{"vocab_size": 16384, "norm": "rmsnorm", "norm_place": "pre", "positions": "rope", "rope_base": 26200.0, "lr": 0.000678}
MLP neurons of a small language model. Each row is named by its layer, matrix (gate and up: input weights) and neuron, and shows model dimensions 192-287. Each number is 500 + 50 x the weight over its row's rms, rounded and kept within 0 to 999. Numbers have three digits each. A neuron's up and down rows have the sign that makes its largest values positive.
A block is one neuron, or neurons of one layer that tend to fire together. After each block is what it responds to, as a language model described it from the Wikipedia text at the highest values.

L6.gate68:581504528414490513573426543487539536487460536548525480544483498474542479481470517546583517580506445571470477528524568507436396434438594440529494495521364511499558523427470527448544479522420536485497496491471525613484509492542506527508393470507470500455566575514431464408571443473495517415
L6.up68:404534527555509509560472534562575545457521500574493518555442436453413590538491515587461475494522493512426465511490476539455472533462539540553494532477544489566460485465472481436433470540518533487490468490555533437506552612491445560515579509402509470463580412479475495549420520419583515518
L6.gate194:530505481450511535474505528373559498499549517511545387415432441499496424476588484530499383473534429514521485541463571588480523437438546494510475449509494537521486485566481511487438465524549518539481501495551537528476559538451594561521481566508490492438552476581497536446516403533505433505
L6.up194:507393476441440530603470549393515429462545492464554556403476534549460454504476583471451563513465497502537486473439534569461477501462497486613514552450508459582507501558569396429503507473438553523522525429445469427542470474522498594487534456487597548517482556556443499465495473544445518512
L6.gate338:486489546584561467491490450397424488521490450432514545545551577466535521524523458586522389459433509499428419467591519485518511536482598408553499469502569505581468475533515522540527451497506437379465491518548524445577545505551491504444468401572463511497507484521500376489437495473528486502
L6.up338:461608439403485487571531402504541508489559478466619544457471508479576535518516452515500452478490496411599476569518519605604530579595511487534453492509464461504523396559484449529501506452511589523588438513488484431345514422544501469393499475461551440464543415517468451572559493526449402480
L6.gate341:612499491470474476515516497455486529606515457533442593585543549470488331572498494424449473482538515501489499535520444502512434481427514551488512479489544451470532482483512505450494469474572490409480547470452448397530502532653486647447418457530534500424469450610460479568606507487509536611
L6.up341:568519509472387388492539389605511535343508473458501499460496557504516483583512365504479418376543463510397521507385475530546478411462547455533488520531504532499433544526514465399537504449514488438511553449484431462561490548504560527628459495483546401517570535503506530457596403478496470432
L6.gate489:560540560466486470503495481552503528524533447497540531532617553506476589512514543534429467454508548481435342500486438452494490507381442496506478516548590541502458428479567512425557518563564479434529441533487509521550515591528587582542523510566507517473486512509446445469541530567571470484
L6.up489:482433511389519519419487504592576527447453498470511525448493593508544467539505373404485443525575521524519381535583463526488538487486595498537473412543486509511490496643541464466522550502632454494524539539471455477535517520521466614453475561394529477540497527401454477541501485559467389531
L6.gate642:514445386537357564498486545556521477409505497473539432491576503499430508507563495471617420506488478506475535503590448515500427513449501472530462477480473544488530452552481462523533322535560472507468493591490543425581455505560549455458569479539433554500415431537484537445428531530506405518
L6.up642:390471541457610455579558442439509549538418550509502503552492475550495525458513482630495470464461539555499680464416504510586456443570413564484438458546584517552516531477551514513529507509493488422483564490526423553538492478492519591496497480500498487509470611563518490394518502516529491569
L6.gate686:508461515370478464610530554498565490462458477446419497490472558462466517636563649513520504488458519514467535524499416475582519457403663450509549498441415497450514405476550496467543532533516430475496589413463374524422487512477538474499527472502528492463496450485494593502498461465556556522
L6.up686:464422519456511416570515488433532545467506496498525472524557477444504482564540529494571510418508463532489565506563506512451506437479504457482439486564542521487504464546541455542546481412545544395450483514485470453487530475537456537435487495476573557501446512425476547510489477383510584507
L6.gate962:511504537417428540541432467511478544489459487411469455444573537454542539586450455421526418498424500511387473496486497489412504443483523489515496486669459435473485492489435456542470459481505493564417475534491565427431515458493664519500510506442550543610526500570477509486446505539436456489
L6.up962:462588525517569515534460517570495472506458428477505529500469540492493437518616489539499483509558532460448544571485454545485539498439487491485462586491533506501505491532486488500530471487381408539475501527586451543507532576566519535386508590551446499466432465559456446453482538546451483473
Description: Word-piece tokens in the middle of a longer word, often just after a prefix or hyphen, such as self-t(itled), inc(arc)eration, un(m)ask, air-c(ool)ed.

L4.gate751:397467482443483496531502473552546538392544410618477565528552524466529484474536528564426483479544522624510571494562518456552471472587497556486535437394595565447613465505501530441575517511443433530475544501577427444513531510457459555519596483528485493425529570469645483485536500463615446522
L4.up751:412407488529491537482423393454532449552557489415439512450536544556505498505510453454525610448563516524523512486396584514530534441454489531492527445569478501431542477465485594560503440415443562517480526521566428594512524492536462456505481492489514425449546522496539574540513492492546530504
Description: Given names or surname pieces coming right after another first name in lists of people, e.g. William John, Robert Lloyd, Clap-ton.

L10.gate358:527537531480525455400505492530507448490507470567408494494429516416524562531573545558564493503453502540462434594479560474559578529527525470458519423446554560452457478471525495578408508508483483521448481502584402460497559463396418498463462411524486463462490490515425464570506525464493480459
L10.up358:569490523384543438442526490514442512439494453442467442416506473534443582533445450560535503506522562485437467559515466492600456490526415497554487507434569546543413561573526458455414517413415518558559524561548502547629578526489518575513474482431507440508516476497519516565522465614509529510
L10.gate450:543565438486454457481525499576590497499381510486473516416546537537507511603519437423513575409526488544474431508474513404480450551459538450487570475527545639549525482530555511429516530467556500544469563548487545449580495464581492480524471471576535440471395500426613403477506449576537540520
L10.up450:585484442533534472473520425497409501526434456509434556439471525488588545545514527556543546492555379526459470482501520536415540522503559502499514443540533434486556535512515549556537497499481506472536598381465502499568517510488489489489519444354490532445459517536380567507461459533478503435
L10.gate624:500532499544593400453505474478436509487490541551497532395449511539465555514468451462511498521508571548480491505410458517423490468567459496485464467518564395488510462451516483536536507492463498463536478461451558445451536552517424505627557489463595510451491492442437539450496473571486616499
L10.up624:444463514494522541463470539460544605467493459527497440544451398481462578408392488403516640566377502441560412505498459558415482453489395483519507455496450501456530518559500503517529550515438449446470563408486552486507524515511467437493458485508481499457482455533468464458531516578502578405
L10.gate709:457510488446573463445470479609550508570521569522572469514470441549514514458521426521532549533529515624456484468499503549538473467472497481458443486453442401522459518455507489480534529446598500529543498497489516486591572476423541595538503498530482570480489477523476453442556504452485484492
L10.up709:449386529443427435398442545622488483486516425478476497593495584571503585529419555486503503484550482538396335437466550467504456503456538471517496487506499379576507509531615506453440537506505481509482590542486461484545540518499503500431510438466491611477532522463509467467507394545506524472
L10.gate1133:481459549482410437448441424514529443464494511446477438445480667509594485487568422430541498543463478538489492491496460509557552487416547503474535542500522523500520460484604455516556521501505484568597453546493511525491448436445528605498435474495510531380486427415555438421430497536422583490
L10.up1133:493514516500525417408466545473546526460439513521481492492516541446484444554579546553443432520529455568505455454503678546560507550567477465531425455441538510384550451506488566553486558506469554553527485463458514552616515498457509435525430474480436495396421546443490512626519387453445444544
L10.gate1464:480519467465536500456433503517464465597426576545478600548520560428497497519518482451500547561420457512486443552604541394527449454454441473554473493428446547531422485505436467577504483526475490635413532613464454487496472535498490551425556545524545615528461525567458407480541570471456512532
L10.up1464:554474551491387503433492556569534553517472485501549542537483464437486520447520542503515516391547513509484429567462521431552528534527458486482457465494515626540476496485544452505489478471500416490480498508472506518531555395511575536513526515602415519470541403555461429476537563539507562576
L10.gate1494:497490448580522502484529610515526461415563517519400555514466494498505493530528495552452457411515569418388433524452572574490486491425500376469451503463466502523432554462603449510532451423613526472395517372447532516506441431548378547557431415429516496447616541430486512478483548491465497619
L10.up1494:450518525489616473572487465467477477390547498515507554600450462479582587538531423442444495524463439450409583528614514560505446483547428616579468436501542544488356491479491476446508593567452506548430513523489540500466478461547431533596517443527533421444584536526528510492510537462518461449
L10.gate1535:441488581520538436466470449477540459467521500472401477499475450409478407480510400531468491451483443461520458563520518492562587516544444517466559576477520502526475497542513548540477465532578462528431449571605486470477455494519493505475499470488470432540491511611504520497445477483445511478
L10.up1535:485479562468482435411490476499592484501420515557506588529486487421520548618499472466469394487472515486540481500513494517553575491476433492479504539477588463522530466518466509466562516535498509441486446449505472420433526511563521483506466425505549415478477503524476554536553462583512581531
Description: Single-letter word-start pieces, mostly s/S as in s|iblings, S|omewhere, s|uspense, plus "known"/"later" before "as" or renamed.

L4.gate1391:508400499511521509441479482470449492413463508508505527502426535563459375536474539518504483535487483512526498497479444502537503540520502518472467445479451548571427423525474544525569625473523534514509579471454475469412511378500455500464404615463540465480455419460497488421600465554591351538
L4.up1391:492491518511460490457528426465615435456463523547490563514463580512486510507432560451483483467523476476494465415520502538485394482513455474483487439669529570527514473458482544495575535480537451539467440450519495435410480408466518513511439652520515601502459468450595556527477469502513506580
Description: The opening piece of a word split into several tokens, right after a space, quote or bracket, such as un, l, w, conf, re.

L10.gate95:541479474508560461423567548490490507551484454577466568532565448591471577525464421455466477451442483537453466472445514469450517514458407517514503514492564455469429520501604495505543504605517469542478527517451516538462495506501517549379382516539562454500460496551492478530461551477509491472
L10.up95:597547509497507493447440490545434535454425538588452476485548597552493471483551433448496422486480461509506538482502486503468478479502538602525607481518498435498510621485514541530472519483407555470489432580377554500451484521510530535449471500569578480487481414566476532541434513475483569615
L10.gate180:553504489508461463530554494465569480502454411522534490486392558489406347496489609413533460493502500508472522428425527553532484482474482484550537411609555424489500517498450465465419575500453502508520496414486502529482477506543537586506512503529571462540365453494442536508495512532368561597
L10.up180:493466481513467477461506468462538436442537499491459430513511502488554534448469471485509526472546456519544508523550524523408426467416472477480523532546578435487581438512589450546508497568506518616496437490523532564505529489469478560545500575497480440515495431472567459496557543462515507421
L10.gate446:581429431573489532568481475500498573410466513489577462492535462507450541500540587480474416547467545409513581491501482529524560482539508475517498502561464479454510487508572538458479469552439512551419553489551556422561457474500448458492546487586425592537489476571470455599515480440474488493
L10.up446:558430486517482564535497536506531507577509490432500567525536534409522401566405536488517443467485571465599567521444497463480554522473456535567448463505502482532443598387447487555559581476441507622460534427513459492579473603531487512441548442477499566559516482581482553492540488473433574444
L10.gate468:467500564467444458437538520475561431547547519547571491461545488575441499559516489586523435546414465471552476559467543523547527478489521530504534454520444579527553529545563462464453488450477488483489554475536540520499540489603467561520455402491544416525494425577494534447419523459462480499
L10.up468:433548538504489561499425536457505503467540542482658485495466459465494372498564509530542559546472509468421483432521544472482548517536460572589648528517563507529546514464486473561500595458461462550400493471453524474466492521514447383510481402463517546536452542473436471531565572468503496572
L10.gate639:493447484566476592459557477356515447393509423386502515463451501464451546487506474371569471524513529502468563442451554483570477483522448411603440505478520479439488504493452527434458580434483433553419525467536482521519432436529499479424411517474445567511631525483473518560506425437518498485
L10.up639:493522560575473483504483439459453367525481452534563465599517556365427572557475469493456662490410522442502502512545525544550464535474438495546552582471485399546439467490510453411551520530468522508549565509508578501495488541446523551456506521450589525512556567489483468497537484415512500473
L10.gate935:460553384497518466531490510473427479582497491435481435539413555587471508543506600500486507559487509572462471592445620431515486444510508412553471503366468453487509527546607552529522473439505498530444486490605447448499511504498479548456530418507548495395515569443486489501518505557412502506
L10.up935:412444552602463456528457445556480480531488547429547533440505539574535579415463583531409421414402531430400380437539456509535512455513426501501486469504522552460419512546449393411514479447469570485582504493444460438569524445533475506446506483584524473496481551481481496440504413504565462450
L10.gate945:577532503514388394453531443532525580573597437358512483586544485480526573564508511547558539485507506594523463512550515576499518504566408447535475597516416503547444568510502583503486465505415543567526531507501495481582454469509457524575486430459450474541505515509438526465477517465487519556
L10.up945:392492473537407521464478514466539502586546460571439414537507475571433570420515512505486472481369444477488451468508445578538483506513401448520447497641432437521503540556505517522499471498416490457503472457457458471499576534501502532436575476482608469388505471509419602494534501558506546510
L10.gate1252:479468492450566449415526431529489464471540496485438508528504369443464490418524405466568477581422510604504468494471438503478472455519500491561491530420493361537532538579460532477512509505493515538510498505547528560556545421543478422505437488552512562488490537541497541517515466470506539500
L10.up1252:564473466442453486382532485397483472541516457471580452502479440525546532504487450497551461474421449478430515477550490389542454439594537463502577562483460407452356554590525436451569594477448575548486527476469556483477455453500439469487495498490442566491482431476396492500559599511542530472
Description: First piece of a word split into subword tokens, mostly the negative prefix un- (unconvincing, unreleased, Unlike), also out-, inv-, and hyphens in compounds.

L10.gate122:504569538499488487460403572468462476506451435462556465530522499521434522531619475366420478462506552458432496382467516503529542448415466499577473477528451488596588473469514485563457504497452503431586537532540520600516515515386483516459455518501515470545512525389540453444501536416439527475
L10.up122:443389456605516497485457458420398510500523470495413486573489402540493574465450482473419517578554490540480405373441642538498525537471568489498558510482515441506655570402376477506536468493506453515554461524493494503541576524464505570517556506535472505601425427497501491452555501466492472514
L10.gate340:600509447566556554474482431508477484493417498523455498526599475515480535395459501568483529495530425494535438601569450527511431491485479390505469523447485410463517468475468550545415543544504394551518439495479558446532539474497539558539500526414482440511515500418540476496508459494516479457
L10.up340:498531465520448527465469469540426498508485469600410484515541545489447419521451421520525461506466459488561501535557589471505458518456515488462454570480552588549459468526613483525424469482500430383323472486482441575509619503466520532587491468478325497523487577469491526565387510538469469553
L10.gate413:533435457486467469447456457538467547481447435610375512511452424594517595505475572523473532413421456535429585484544479443561446501568452534430552468463551540503586521430503543574470418497475492484510453464488510516525609464492552484496488547499439489517482457461494545557483540456401549571
L10.up413:549520508495452504506575510449522541464348454544459426562534595519472489477518549535497550482516508551496482524576474363596504576458502454499533448481450523465423523456535565512506508435482432481488551521495518497505583616483484496419507580505587498474482570501473521464407566480513440473
L10.gate808:453538456524556504448459559513551495465471482520497465562507489441485539547543577494460553459491579431523512482507483504484437390426549452520572568500410575623598505486496538540569485569553439492411652592600560523456535628488421524508510467439511458504448488456473485490536559369470411496
L10.up808:530450482504565486470444576475525448498603420508456479619502536456499432489548553486508508540483497504459504453452499486529467444460399584600516586452508551584470573483545567471517454518551455521458537486538467508403477559499430498479550583476418492541480509434463560545517558501499654560
L10.gate1120:555543492564522456473544413514582476392479438524548567521519527497590490524514536437488465429447522586483488432405586533452361498410553433568622507557557370551400462467543567498550497475495462567476474416493535537457449510410484547450557520515610532550462564551536528563496508484464433528
L10.up1120:573547606543467577472448475508471521410605471503442525436498528583545436425487556559497542491469546506646519423481526543529534404574453548548497512477446380544534550538488536551524521430482555404415490535469520550480453489480630527425632571537515366485576422542426453532446460474432422523
L10.gate1233:524568501394404493482486467527568427399556463525523508451491611500407500503652464502472424412524527445555472531572471510482434575430374435637531440541508475526621482505509565530490504388510465397505454478610493526464481590584501553501363527538429482411565509491551429474536544447469426590
L10.up1233:562523481420424522454493423566563484385475487511457520485516543436456489468442551561489434430525460409500482536480479483509499485569425512447601528545475414484550550454416495564442579502434473409492471466440500619499534513465577520524488593432496482502567484529545449527491433440475454535
L10.gate1334:540501471409455529509500509465495470576563448491603467464457440615492506556569510494544574515434477451494416457527499489515491445505526542383439516428521546590557561473580524515581541518468542587456484409515571423546538469628425509467470576461436459532604579488419571491532505442455469500
L10.up1334:532522546496489508410467558516461416561467491487438541551534447506482514515451408545474592424523451389460539421516522506599455443609467569505571471519513492481514467492509461494487542522497522500535434466435480457517405518552531519422464541496442522499596465444528590578451522551426472583
L10.gate1414:433529488482476500511440487525442486492498544556495491464499433517501525488569464540450499526463506507587477476551415484548543476492424526565492493498606423496498505434390462499524514481452497479577474500492452442454526549501441450498461473449444410374641481517487527472412580439463414489
L10.up1414:457559410538492547446514499521455504468547434609523419446539487555575545497414485485469674402556542476555473493502518574490462434543453482493465496441564470477478500511442522475477493561513476568461487487460402471423570611538482485441513556413385456445539490497537503471428540475500496517
Description: First token or early fragment of proper names and titles, often in tables and lists, such as Les, Le, Cl-an, R-okkor, Iv-án.

L6.gate14:479443530446477547510504429515513398345479413452547520529543521536422616560615549499443529563621504480544546397488557523405540508442578518388560525456494478528578429505471513465510535474487446571472502400528400534563452455477542533456438525501438498605466524501524492547443492420476520507
L6.up14:512438496368424540491485500502463542516539482540545442525568444479540472455554537451553594488492578571547467535531533487519523428439542485569485500513482531527422546514363423527430472500504537456536575441492375544474458490500533399536593574471533470512527466411533408428486543472581406520
L6.gate536:470441450583471509475473453517570524370441512513490406533529470448497499448485461524406536404450464432450459490506605528399492525502454537443516489445494497576548494515513501550496432566539516433449541566484505635491537470474496508459423496608403508477506600538554513565470556510616517525
L6.up536:425476496526489474533425458525553543460529481563554469468502539586562523501573477480478492560476601437500601554581537474458540538499475580483545513433536523488501497405560518443551559531416514462530501543532516517459535495476512541527535497495521557544565487547469573526486586517457533455
L6.gate765:474532443545545531510519489453449485499481502571505470571489385537476532519551589479485547551531541405457500412544456616431391512461586555407541554486534431549518541429560453469514456603521434591559549516542640501479419508463473482488501480447512481435531439455510455424444557487492525396
L6.up765:465555447579426491456504515475437534498514458479495501533465430548534476426562504488509424544446534517483580392577492466544490532529532518566416445492529508468502481479492460432474568650568508503489465497523622517530378423504504453509509455497572581473517492472493482505433525448502535450
L6.gate1143:473527424545570556482501494544516433513504435501421492574546497465394525475572471435435520406564575411501554430434493507529473462489521480523612553436506563590557540446528509536500422550566538495447432523608559520508604520483568550566583521447534481490460555422552511518505469449564459502
L6.up1143:454546461546499420434539538611483480581492453458456471514456547573522533449506467500437479469501562513477537504471516493555424485489515496598492637412478504492531525528516489515500533529504556591502503526600510587460515609463516569486557516479514421513467436584529539634456589468560444437
L6.gate1302:523498486470495500509492480481505471421527465479481440537565541485505503454489525560370551477499574465561541484476534583541423440531554425412494531463542533488524500455532462498509514499476471512513566396542529549495572557475544575594507499408579453410393489432461591517628418537554487514
L6.up1302:450534504394531559589492497584526500406490445465563552541454609521503579460472479529567494494517510476467443516482472631541497537586561439465453475521485578452554420463613496483540626425535496464479517425512421627428623443478468531448458533501573480482381512491541598564497372546486562463
L6.gate1381:493396463422523493417462523550497461466496505525506527468492473469469522523525588543457471483503526500460475491511482504492473467436593459608607617599506493488473466485437507468543532451442505528523600496518509577460524458543503522364533501457577460480451503454452470430479544522609502477
L6.up1381:510524540561407541516526490485561516480508503475540454546553478497457544509533492451422543513514505548551508450610466542390474524518527503449383611535501439588522560512497480489444548482594552538505543585580507615400427540415395495407533533518503549572514546492553493504521428495457489524
L6.gate1406:441477451559522511464437464439479577404585533561432398465554407550450441586603606555332528586505454520492454511590497605539508402456398469491483534543499502501449505526495459475361597517462489510558449548532405532536483494519468489522434521487534503491532492470531478506515455474446520563
L6.up1406:522509481534518531517405503460489516507614523469593488479509459476514500570581451508460592454555454441586437475540553475526486515488518545500501504513450557475550449537482490572469478512494563497413460498486614416522449520444498541554483430525528445468511481477378518525415500437471520492
L6.gate1498:478546507511499513423471569537482484437451402511530550521532496441504484587507453497511520547470539432514464476554476640557493391565413415545474523575424387515527569456531478493393583417459573412463631594517430414549474504507445506439447522537541575484580506475459508486493528448470580582
L6.up1498:463479580567475462455497465541439515428502464487593450548457568424458479464434456515558579544543506473577412484546452651542481467488492383538471483434457463531446491437583546418457555437443592458503561524570462488571385544509464470502457475484450552485492509369536544418558489509454523586
Description: Mid-word pieces and function words inside French, German or Italian titles and names in English lists, such as des, der, la, au.